Weights of a small GPT-style language model, trained from scratch on English Wikipedia: a variant of Muon for these matrices.
MLP neurons of a small language model. Each row is named by its layer, matrix (gate and up: input weights) and neuron, and shows model dimensions 144-239. Each number is 50 + 15 x the weight over its row's rms, rounded and kept within 0 to 99. A neuron's up and down rows have the sign that makes its largest values positive.
A block is one neuron, or neurons of one layer that tend to fire together. Before each block is what it responds to, as a language model described it from the Wikipedia text at the highest values.

Description: Mostly "and", sometimes "&" or "or", joining proper nouns in lists of names, organizations, places or titles, e.g. Army and Navy, Brooks & Dunn.
L3.gate32:66 60 69 48 61 41 38 41 54 45 55 35 60 38 30 47 49 68 36 59 44 82 44 69 47 44 52 48 56 59 70 41 88 57 66 77 82 35 29 46 59 38 25 39 42 39 55 16 29 69 45 28 50 45 64 34 49 56 56 44 59 55 37 34 77 60 54 34 40 42 33 61 42 52 63 48 38 55 87 70 76 53 50 57 40 60 75 59 58 50 54 29 47 52 76 48
L3.up32:38 59 68 41 51 77 28 36 56 54 56 31 55 46 57 35 62 57 62 86 38 54 59 48 50 53 54 44 66 23 53 86 70 76 33 35 38 63 51 68 62 59 58 31 46 65 76 42 63 51 53 63 40 25 64 50 49 80 47 22 10 37 56 23 57 21 55 77 82 31 46 56 63 54 28 70 73 63 56 37 54 36 49 68 83 56 51 41 37 48 45 69 48 26 60 30
L3.gate190:08 24 39 53 59 59 62 34 38 49 46 50 59 67 43 45 42 32 55 33 66 32 55 66 51 29 65 47 41 38 29 59 60 64 09 21 18 43 42 43 64 43 53 33 45 39 46 37 62 55 50 62 38 37 38 47 64 25 47 45 64 45 81 86 64 49 70 79 38 58 31 47 36 42 54 51 45 48 37 50 30 35 54 48 45 69 44 41 56 50 68 57 76 44 64 32
L3.up190:20 48 64 54 56 35 67 56 54 47 31 23 60 66 40 65 54 44 56 50 64 41 42 45 50 59 83 50 46 52 65 40 55 62 22 55 24 58 67 58 46 58 52 69 61 39 73 48 62 61 44 54 42 36 46 49 44 54 50 45 38 60 37 41 65 54 48 58 40 43 28 56 40 47 60 52 39 49 49 25 47 56 91 33 32 76 42 37 61 43 58 44 24 69 50 58
L3.gate532:37 50 50 78 45 55 44 46 60 67 81 30 78 54 41 50 49 61 14 45 58 48 49 45 56 61 52 49 53 43 49 59 56 54 48 49 55 36 46 44 40 36 67 66 40 42 29 48 65 40 60 58 39 48 44 42 47 28 64 80 79 49 69 42 28 41 22 61 43 75 39 68 44 35 44 46 51 30 46 51 65 54 76 32 44 34 83 72 57 44 64 38 50 31 12 48
L3.up532:37 45 50 76 39 38 59 49 45 32 50 57 85 48 56 46 76 70 36 60 82 45 87 55 53 24 54 40 64 58 60 45 67 82 53 60 55 52 39 59 60 43 31 27 21 22 50 67 71 41 62 39 39 49 64 15 41 48 48 46 56 44 50 18 72 33 60 65 32 59 53 59 53 35 50 81 53 24 56 44 46 38 64 36 78 45 60 77 48 82 60 39 59 55 39 49
L3.gate546:68 44 47 39 29 65 70 52 63 56 41 45 44 36 53 61 37 61 49 69 53 71 62 48 67 53 70 31 53 58 45 58 64 59 23 67 50 39 56 43 59 49 38 56 45 28 60 31 64 67 23 47 22 41 53 61 64 29 32 26 70 44 72 42 53 44 46 68 39 58 56 72 62 53 56 33 85 42 39 69 73 39 40 33 26 54 51 42 47 54 58 55 64 36 32 31
L3.up546:53 67 49 22 54 51 49 40 67 55 31 37 81 44 36 39 40 64 52 32 62 25 31 67 74 60 31 42 71 47 52 85 66 49 35 59 50 67 28 46 74 39 69 70 37 60 68 80 68 54 41 34 64 34 45 19 58 31 43 62 42 43 48 81 52 39 79 80 59 12 23 50 55 58 48 55 45 58 63 75 38 45 51 37 74 54 48 25 58 61 58 62 46 36 48 36

Description: Nationality or country adjectives and demonyms, often after "the", "a" or commas, such as French, Spanish, British, and occasionally country names like Poland or Kingdom.
L3.gate294:31 52 49 34 22 56 48 69 45 38 62 19 39 63 79 66 56 60 84 37 78 28 61 34 22 55 42 50 25 45 42 27 45 45 44 58 58 54 39 36 34 36 44 51 32 31 73 65 77 74 46 59 42 51 35 75 40 44 45 31 63 39 27 35 54 61 53 43 28 41 38 57 58 43 56 43 63 52 41 67 61 36 44 68 48 47 49 84 77 42 54 46 35 59 38 61
L3.up294:36 68 16 56 38 66 54 39 63 64 41 67 53 49 80 50 40 41 52 61 98 08 43 36 41 32 61 54 62 86 54 54 37 42 57 66 34 49 47 28 30 59 62 38 60 60 44 44 59 60 85 44 51 20 46 42 62 41 75 38 60 52 37 66 27 51 48 31 27 69 46 43 47 34 59 51 68 62 31 55 43 46 69 41 22 43 60 43 39 19 36 58 57 46 59 51
L3.gate304:34 28 54 38 38 52 44 46 42 33 63 52 54 45 55 66 35 57 44 64 53 32 55 46 48 53 55 23 48 57 45 56 57 68 54 55 32 54 63 39 53 76 44 65 62 53 58 67 63 78 38 87 71 35 58 40 37 45 32 42 50 54 22 56 65 39 34 55 47 34 36 62 46 73 61 60 55 39 64 31 59 36 58 22 29 44 61 80 55 62 38 66 75 53 49 34
L3.up304:21 67 33 41 66 66 46 59 62 52 59 27 55 57 90 50 76 60 64 62 79 08 68 44 53 46 77 65 37 58 69 18 30 47 37 59 27 33 69 54 65 60 54 50 45 60 62 35 59 71 42 57 40 41 47 14 63 51 41 51 48 42 56 30 31 68 52 72 64 49 52 41 63 10 45 37 51 41 28 42 63 71 47 63 26 58 87 65 46 35 40 42 65 53 59 21
L3.gate507:60 55 38 33 60 45 75 67 66 22 58 52 55 36 51 73 46 19 70 16 46 23 37 38 40 47 41 41 49 40 48 40 47 44 55 66 96 63 41 59 48 53 66 50 51 63 72 71 70 58 54 52 63 48 60 57 34 44 26 53 47 50 43 69 23 34 12 28 46 55 63 43 47 56 55 48 55 52 69 50 52 33 30 56 40 35 59 52 33 85 44 74 21 58 38 32
L3.up507:62 45 39 47 34 21 27 31 52 41 36 31 92 64 59 61 37 48 28 59 38 62 61 24 51 43 50 69 73 62 46 20 64 46 39 66 45 35 49 45 54 37 63 44 62 62 47 30 42 62 57 59 55 45 52 33 47 62 43 52 30 49 69 61 59 55 54 32 52 74 45 60 67 33 52 38 50 49 90 60 65 38 43 27 55 51 63 57 75 63 34 49 49 54 55 40
L3.gate633:21 85 34 28 29 38 37 63 68 66 52 41 58 64 58 62 45 31 69 61 86 30 21 61 57 37 54 55 45 48 27 37 63 34 40 61 77 50 52 49 55 47 62 53 41 48 49 74 55 58 51 67 29 37 70 46 52 58 53 67 50 67 25 71 55 35 45 59 26 51 46 56 63 57 57 58 63 29 49 58 60 55 49 59 50 63 32 68 62 26 60 68 52 70 73 57
L3.up633:44 56 56 51 35 27 50 39 51 47 33 53 43 59 47 67 56 30 45 61 62 29 72 33 76 37 49 39 32 71 53 37 49 33 61 48 67 43 55 40 60 49 59 46 50 51 68 54 71 55 57 49 40 37 70 41 33 45 85 46 42 75 43 60 27 47 72 33 33 30 64 58 34 44 47 46 55 47 43 45 54 38 43 40 37 72 54 48 41 26 37 59 34 86 50 29

Description: Coordinators and, or, commas and occasionally to placed between two parallel nouns or names, as in Hurricanes and Spitfires, US and Canada, 1994 to 2016.
L6.gate137:39 81 46 45 44 33 38 43 25 53 65 51 43 25 53 56 61 57 33 48 61 25 59 40 38 44 50 33 51 20 46 20 63 30 82 59 53 58 54 43 35 58 44 58 75 38 51 70 18 75 58 59 50 47 51 67 56 82 62 61 75 39 46 34 66 59 47 43 51 44 60 66 34 34 50 57 61 48 44 63 84 64 60 68 52 55 66 36 36 64 61 75 68 37 19 30
L6.up137:52 63 37 48 52 35 32 74 53 29 72 50 40 35 43 43 49 26 46 61 25 41 68 56 28 77 60 21 41 27 31 76 59 48 55 40 23 49 56 56 44 49 43 53 49 54 39 55 63 60 57 63 52 34 55 26 55 54 54 85 58 83 28 57 41 60 56 50 57 45 60 62 56 52 23 50 72 58 49 68 03 46 25 35 64 55 43 52 57 36 19 80 46 55 32 59
L6.gate392:42 44 70 32 66 52 40 51 29 36 53 41 31 72 61 49 58 56 46 38 51 44 46 49 46 79 59 29 61 57 56 41 63 62 48 46 46 51 43 68 47 58 29 42 72 43 37 50 58 49 40 46 56 35 67 41 53 71 49 59 61 80 74 40 57 47 81 70 51 40 36 36 24 34 46 57 58 67 80 38 59 58 42 25 55 67 66 26 35 63 95 47 64 80 37 32
L6.up392:62 45 62 62 44 28 35 56 45 63 59 50 62 54 36 82 37 45 53 30 54 45 22 65 39 67 79 46 50 29 33 63 78 46 38 36 46 34 25 59 48 61 63 66 30 67 62 62 39 52 57 23 39 74 32 58 73 56 64 64 55 59 57 49 75 55 39 64 47 44 64 16 65 46 58 26 51 53 41 65 20 58 39 30 77 67 43 54 37 82 66 79 52 19 71 45

Description: Fires on the token right after a proper name, mostly and or a comma linking names, also regnal numerals and name continuations, e.g. Mohnyin and, Wilhelm II, Louis XV.
L4.gate6:37 51 37 68 39 77 42 37 61 18 32 72 63 55 78 52 70 45 50 46 41 30 29 51 57 55 55 61 55 76 47 40 42 36 52 54 63 48 54 48 58 70 35 43 77 65 39 46 72 50 58 49 61 47 55 61 26 40 65 57 70 18 39 54 21 65 75 53 62 61 77 62 51 51 44 70 48 36 51 40 62 44 71 62 38 60 30 47 46 47 76 64 44 34 61 37
L4.up6:64 70 65 63 54 49 53 40 55 35 47 42 45 27 47 26 57 37 28 65 45 52 41 69 48 37 36 37 64 42 61 63 37 59 51 42 62 48 47 35 50 25 53 54 57 42 62 41 40 45 52 54 41 52 51 44 57 65 48 55 62 36 38 35 44 42 60 69 40 13 61 69 46 36 42 44 76 65 44 63 57 71 85 52 51 77 66 42 74 52 46 30 69 47 70 64
L4.gate97:30 67 57 41 48 29 51 73 20 52 45 50 32 29 55 31 37 40 51 44 40 28 72 58 55 34 33 45 22 43 40 54 43 55 75 57 39 28 21 76 38 48 38 23 63 27 58 52 48 53 52 61 52 66 52 44 61 49 38 46 39 51 54 27 65 66 50 75 63 45 28 43 37 67 41 22 27 55 43 32 51 58 55 72 50 70 49 50 31 65 55 27 44 51 36 61
L4.up97:46 48 80 39 50 37 76 56 51 66 19 34 61 44 52 72 51 44 26 63 66 19 64 25 41 47 63 46 50 59 15 46 49 65 40 40 28 50 57 67 54 39 39 33 64 47 68 68 31 79 57 49 58 35 35 60 38 30 52 30 31 57 22 44 68 59 53 54 70 61 34 56 27 60 58 62 64 61 62 54 42 53 68 61 46 56 46 41 61 73 62 72 47 61 44 24
L4.gate155:44 63 49 53 21 40 39 42 56 23 27 55 66 70 72 41 53 58 54 34 34 77 22 41 44 49 55 59 74 44 91 57 61 75 39 57 64 27 64 48 50 37 61 66 54 47 64 35 41 43 23 65 60 45 30 66 33 50 67 40 63 58 38 53 48 62 67 50 66 67 22 36 41 56 67 51 38 60 58 39 75 44 76 51 27 25 60 29 46 77 47 49 52 69 56 70
L4.up155:35 44 36 50 23 51 01 27 48 54 33 47 53 57 58 58 67 45 45 39 67 49 44 63 60 42 54 55 78 56 39 23 59 66 61 45 52 53 38 48 76 50 53 47 55 74 33 62 42 45 54 58 52 88 67 52 44 60 89 58 56 71 27 59 48 50 65 62 70 79 41 64 81 65 57 18 53 49 55 11 61 68 47 45 32 40 74 53 69 54 38 38 43 54 91 42
L4.gate293:57 43 50 35 19 43 37 33 39 46 59 56 54 45 54 30 66 59 71 42 50 59 53 42 43 60 50 31 69 57 70 48 74 68 42 36 38 32 35 65 52 32 63 60 84 39 59 53 72 45 53 88 59 97 54 65 56 54 43 52 66 47 51 71 64 11 46 62 29 22 42 42 61 68 25 54 39 40 72 61 37 53 57 56 65 46 57 53 44 46 64 22 56 29 18 46
L4.up293:54 48 48 69 47 47 32 57 61 46 29 39 83 76 37 55 57 24 43 47 70 63 48 62 36 63 52 20 28 40 57 25 65 43 63 28 32 49 60 52 18 47 40 48 68 39 56 73 51 35 54 38 54 51 49 28 39 36 68 41 45 48 63 75 73 37 53 66 46 36 37 15 46 50 56 31 62 30 70 39 51 45 46 43 50 50 70 67 41 44 41 43 66 52 69 28
L4.gate355:49 35 52 39 36 35 42 88 53 57 68 36 54 41 33 38 44 38 18 66 57 43 59 59 42 47 64 50 20 49 34 63 68 58 36 53 35 30 54 64 49 76 70 23 22 75 31 43 46 37 50 39 25 43 58 60 70 08 36 40 40 21 48 40 26 64 32 48 28 63 27 84 47 64 55 50 68 44 20 49 59 77 56 58 48 52 50 52 53 15 45 40 68 66 41 72
L4.up355:38 59 75 36 54 21 55 59 56 42 21 48 59 29 46 51 45 85 62 39 15 38 66 55 41 55 46 41 22 73 48 41 55 33 49 52 74 67 41 55 64 60 12 56 50 65 42 39 63 88 42 83 48 71 66 41 28 43 48 85 42 45 29 51 52 59 54 70 60 49 63 62 39 58 58 40 62 60 62 61 30 65 41 64 36 45 66 70 60 70 68 44 55 28 55 24
L4.gate431:44 36 53 40 39 62 30 47 23 38 40 74 52 59 47 31 67 59 53 86 84 39 63 52 64 49 85 38 61 68 61 54 40 56 64 58 20 82 40 34 36 36 65 59 58 66 48 44 92 30 31 60 57 36 37 43 46 57 35 40 57 37 48 71 60 66 38 44 73 27 29 59 55 20 39 62 32 55 53 59 47 51 56 37 38 46 58 49 57 68 36 36 55 44 38 38
L4.up431:30 43 50 62 57 72 37 50 41 33 47 44 36 91 65 63 72 62 80 48 38 41 44 51 47 50 56 42 48 45 55 38 33 55 54 22 33 23 48 46 55 43 53 54 22 32 35 65 67 67 20 58 50 57 36 67 76 35 50 57 47 60 49 72 55 58 50 64 52 41 27 25 34 47 55 74 55 27 57 50 44 82 59 63 33 48 62 26 62 59 24 29 40 31 38 48
L4.gate514:17 42 32 58 38 30 30 64 52 49 43 21 52 65 61 37 57 45 57 11 62 45 45 73 19 71 47 53 53 59 45 66 56 74 28 56 30 44 35 52 57 32 41 38 55 50 49 58 60 40 49 47 77 46 62 51 47 47 47 31 57 69 27 42 74 37 58 60 59 40 22 58 71 58 47 44 37 55 48 39 55 50 26 58 52 62 66 47 43 58 57 59 70 41 75 29
L4.up514:34 55 39 41 54 35 45 77 37 22 12 46 61 72 50 48 53 42 51 19 14 33 46 41 22 47 47 50 48 31 67 59 32 42 39 57 41 57 41 63 56 50 48 37 56 44 50 74 40 58 77 51 51 56 73 69 34 55 40 66 60 47 44 62 41 48 73 50 56 44 38 62 59 84 18 39 60 34 45 46 64 66 65 63 50 46 38 42 45 42 62 66 24 53 61 43
L4.gate577:38 67 48 72 68 36 48 39 32 67 35 80 14 38 59 44 64 37 41 34 41 47 42 54 31 63 52 68 50 59 62 60 36 61 69 60 34 74 24 36 50 65 45 59 53 18 65 51 53 29 61 27 82 78 72 32 32 47 49 54 40 64 48 66 66 51 53 55 43 43 47 47 37 39 59 33 63 72 82 56 62 48 81 71 63 23 39 17 42 75 36 59 50 47 50 60
L4.up577:61 56 61 43 76 42 00 74 45 32 53 51 38 40 41 38 53 33 46 70 60 29 43 63 64 17 50 36 55 62 54 61 65 78 65 66 33 75 52 53 37 65 19 47 55 70 59 42 49 52 63 57 79 60 56 48 62 49 52 63 52 79 22 39 56 31 60 54 69 56 34 65 88 47 59 60 38 64 57 66 48 42 54 81 66 46 73 47 54 73 35 61 45 38 61 23

Description: Nationality and country adjectives, especially modifying a person, group or institution in name lists and bios, such as Japanese, Russian, Polish.
L4.gate135:70 57 44 39 55 36 16 45 50 47 65 62 47 58 67 46 51 23 60 29 64 48 51 27 60 48 59 58 67 35 49 47 45 13 44 47 74 40 35 38 29 33 73 42 36 47 39 54 54 68 41 81 44 74 61 45 53 64 40 49 34 45 72 31 42 62 32 60 54 29 61 96 20 27 43 76 52 41 72 47 37 36 75 46 62 34 81 47 34 48 55 51 29 36 64 55
L4.up135:16 79 50 48 60 59 53 37 39 50 47 23 52 44 50 60 60 43 71 57 81 53 86 42 64 44 57 49 56 55 55 46 41 55 56 42 37 66 29 36 56 43 45 42 54 50 38 46 57 71 44 52 85 59 55 44 50 48 39 48 67 40 53 73 72 33 24 31 43 32 72 79 55 61 40 43 34 73 41 23 42 36 52 62 56 77 65 48 51 59 48 40 56 50 46 82
L4.gate136:26 49 49 54 60 56 41 51 59 61 56 50 31 67 68 67 53 44 63 53 74 19 40 20 32 56 41 13 65 90 57 42 36 46 45 71 31 45 47 47 70 35 48 66 47 61 49 54 72 56 59 50 46 64 89 39 70 53 68 55 68 60 50 23 32 44 85 65 44 54 38 87 43 50 73 36 49 61 20 64 54 50 39 36 38 58 62 77 38 42 65 77 72 76 63 50
L4.up136:31 24 36 38 65 56 49 50 56 53 34 69 19 64 67 63 56 67 58 56 79 22 40 52 22 65 39 55 56 50 53 44 51 52 45 08 55 25 69 44 48 41 59 50 50 57 53 30 64 40 45 92 04 40 40 44 56 63 52 48 51 64 40 47 26 55 70 56 21 29 54 46 40 57 63 44 57 35 33 84 37 50 38 52 56 29 47 61 37 26 46 59 36 41 48 79
L4.gate190:27 51 58 48 51 55 45 55 43 62 58 52 50 26 43 43 45 60 38 68 70 79 52 44 42 63 44 52 70 49 51 53 55 43 71 71 29 10 55 34 55 28 29 44 89 69 32 87 61 75 53 60 37 44 48 51 32 35 48 47 31 52 66 55 53 42 39 20 59 36 60 68 61 40 61 33 60 67 29 42 56 57 38 62 52 87 58 44 42 56 44 67 38 68 47 47
L4.up190:33 56 57 42 39 37 76 63 57 25 37 37 26 34 76 67 74 39 58 26 66 14 86 60 50 47 41 56 39 52 49 44 47 33 33 34 55 52 49 41 38 41 42 25 76 62 68 53 59 37 59 33 48 36 45 71 52 84 51 61 32 60 41 33 35 36 57 74 33 38 73 78 60 48 33 62 65 43 54 52 38 62 46 54 19 54 40 55 47 29 35 48 69 72 65 43
L4.gate226:72 34 35 69 58 73 57 42 65 47 47 58 70 33 39 64 37 46 46 54 47 79 59 22 75 57 56 59 72 50 54 36 33 63 45 75 61 29 73 35 58 63 53 61 63 60 67 38 63 75 92 45 61 63 53 38 40 41 20 52 46 39 42 56 55 38 40 50 32 55 48 38 48 49 59 49 64 37 49 29 49 42 55 45 37 67 56 74 41 62 66 62 53 59 59 37
L4.up226:43 57 40 68 53 47 73 35 61 29 26 48 62 47 48 55 31 47 77 60 95 41 61 18 62 41 16 69 38 34 69 41 44 61 73 64 55 55 46 44 16 44 94 52 45 31 50 34 57 51 74 28 80 41 54 54 26 27 48 69 54 39 48 48 52 49 49 21 32 48 43 58 44 49 44 54 52 28 58 34 56 35 49 29 47 55 61 69 42 53 44 60 60 60 98 46
L4.gate316:73 42 59 53 75 54 48 54 64 55 71 56 38 76 67 48 45 57 48 82 75 24 45 35 36 30 77 81 59 49 62 60 32 69 35 61 48 26 59 69 62 35 54 51 36 43 36 42 63 53 55 64 67 43 79 69 53 25 47 54 57 43 51 49 36 32 18 35 38 54 48 62 70 32 34 36 49 63 12 49 52 66 52 36 29 46 33 58 40 40 65 39 54 42 27 73
L4.up316:58 50 42 68 71 52 39 54 33 49 67 65 65 61 59 77 73 61 69 46 76 31 52 28 30 41 29 75 66 69 66 81 44 53 59 41 65 64 66 35 46 30 44 28 48 52 56 70 57 38 49 54 35 35 31 64 68 61 46 38 58 50 47 62 38 43 61 65 69 43 46 72 70 59 52 20 82 50 37 32 58 44 57 29 72 51 41 50 44 35 74 58 36 63 62 36
L4.gate379:37 59 74 39 45 51 48 37 52 74 54 20 66 32 59 47 51 34 48 55 52 39 45 41 26 56 57 43 57 61 55 43 48 42 43 61 54 51 75 79 56 74 50 37 77 50 58 51 25 89 55 71 55 50 81 36 56 57 51 22 61 91 57 29 21 59 22 46 52 48 59 70 68 61 34 43 68 34 40 39 87 33 38 47 51 38 30 45 37 48 51 59 33 47 37 64
L4.up379:55 59 34 62 67 70 72 54 51 46 46 63 55 46 75 48 79 44 50 60 99 66 64 50 51 15 57 42 62 39 82 59 59 53 57 57 42 58 50 65 39 42 50 39 39 67 38 61 88 86 78 54 28 66 46 29 40 32 62 36 49 64 33 82 77 42 67 36 48 61 45 56 22 44 49 73 40 47 65 63 41 59 32 62 05 43 58 86 35 38 34 28 59 67 67 45
L4.gate381:22 46 56 31 79 56 52 72 50 40 55 40 65 45 77 51 60 44 53 53 43 47 44 61 57 45 39 81 68 59 53 45 30 57 30 29 65 47 39 43 39 44 87 80 42 49 53 38 35 39 65 42 53 53 73 42 39 45 53 33 41 60 23 42 44 23 46 70 34 20 45 61 60 50 59 60 38 41 56 40 51 28 54 36 46 77 53 63 42 40 33 85 37 67 50 49
L4.up381:19 71 62 57 74 63 38 25 56 45 69 75 30 67 68 51 58 59 37 55 71 64 41 52 46 29 59 53 52 55 51 44 39 55 35 54 33 45 39 21 48 22 50 72 52 52 52 73 27 68 67 50 28 51 69 38 48 28 76 73 55 36 37 50 33 56 47 46 53 37 60 23 40 57 69 64 29 34 77 48 42 59 58 17 67 45 52 51 84 50 54 77 46 44 53 74
L4.gate548:53 54 63 48 80 60 64 48 63 11 53 71 58 31 56 59 44 55 62 42 82 50 67 42 37 47 65 44 43 62 46 55 33 58 69 57 71 55 56 42 39 42 43 84 23 52 53 50 68 56 44 64 42 53 66 53 60 34 13 32 87 47 43 56 38 60 67 34 39 63 34 64 45 68 50 66 72 37 51 38 58 51 22 14 40 50 29 56 64 65 41 43 50 56 53 67
L4.up548:44 80 53 73 53 55 33 57 52 55 62 84 64 62 36 50 50 28 58 34 99 28 71 30 52 53 47 52 35 55 60 54 35 38 53 60 51 20 37 39 40 53 48 66 49 61 35 59 59 67 68 33 60 69 41 09 78 46 57 42 79 78 58 63 59 56 63 30 26 40 64 61 37 68 59 41 66 57 53 37 62 49 51 38 24 48 61 25 56 49 42 58 78 62 38 47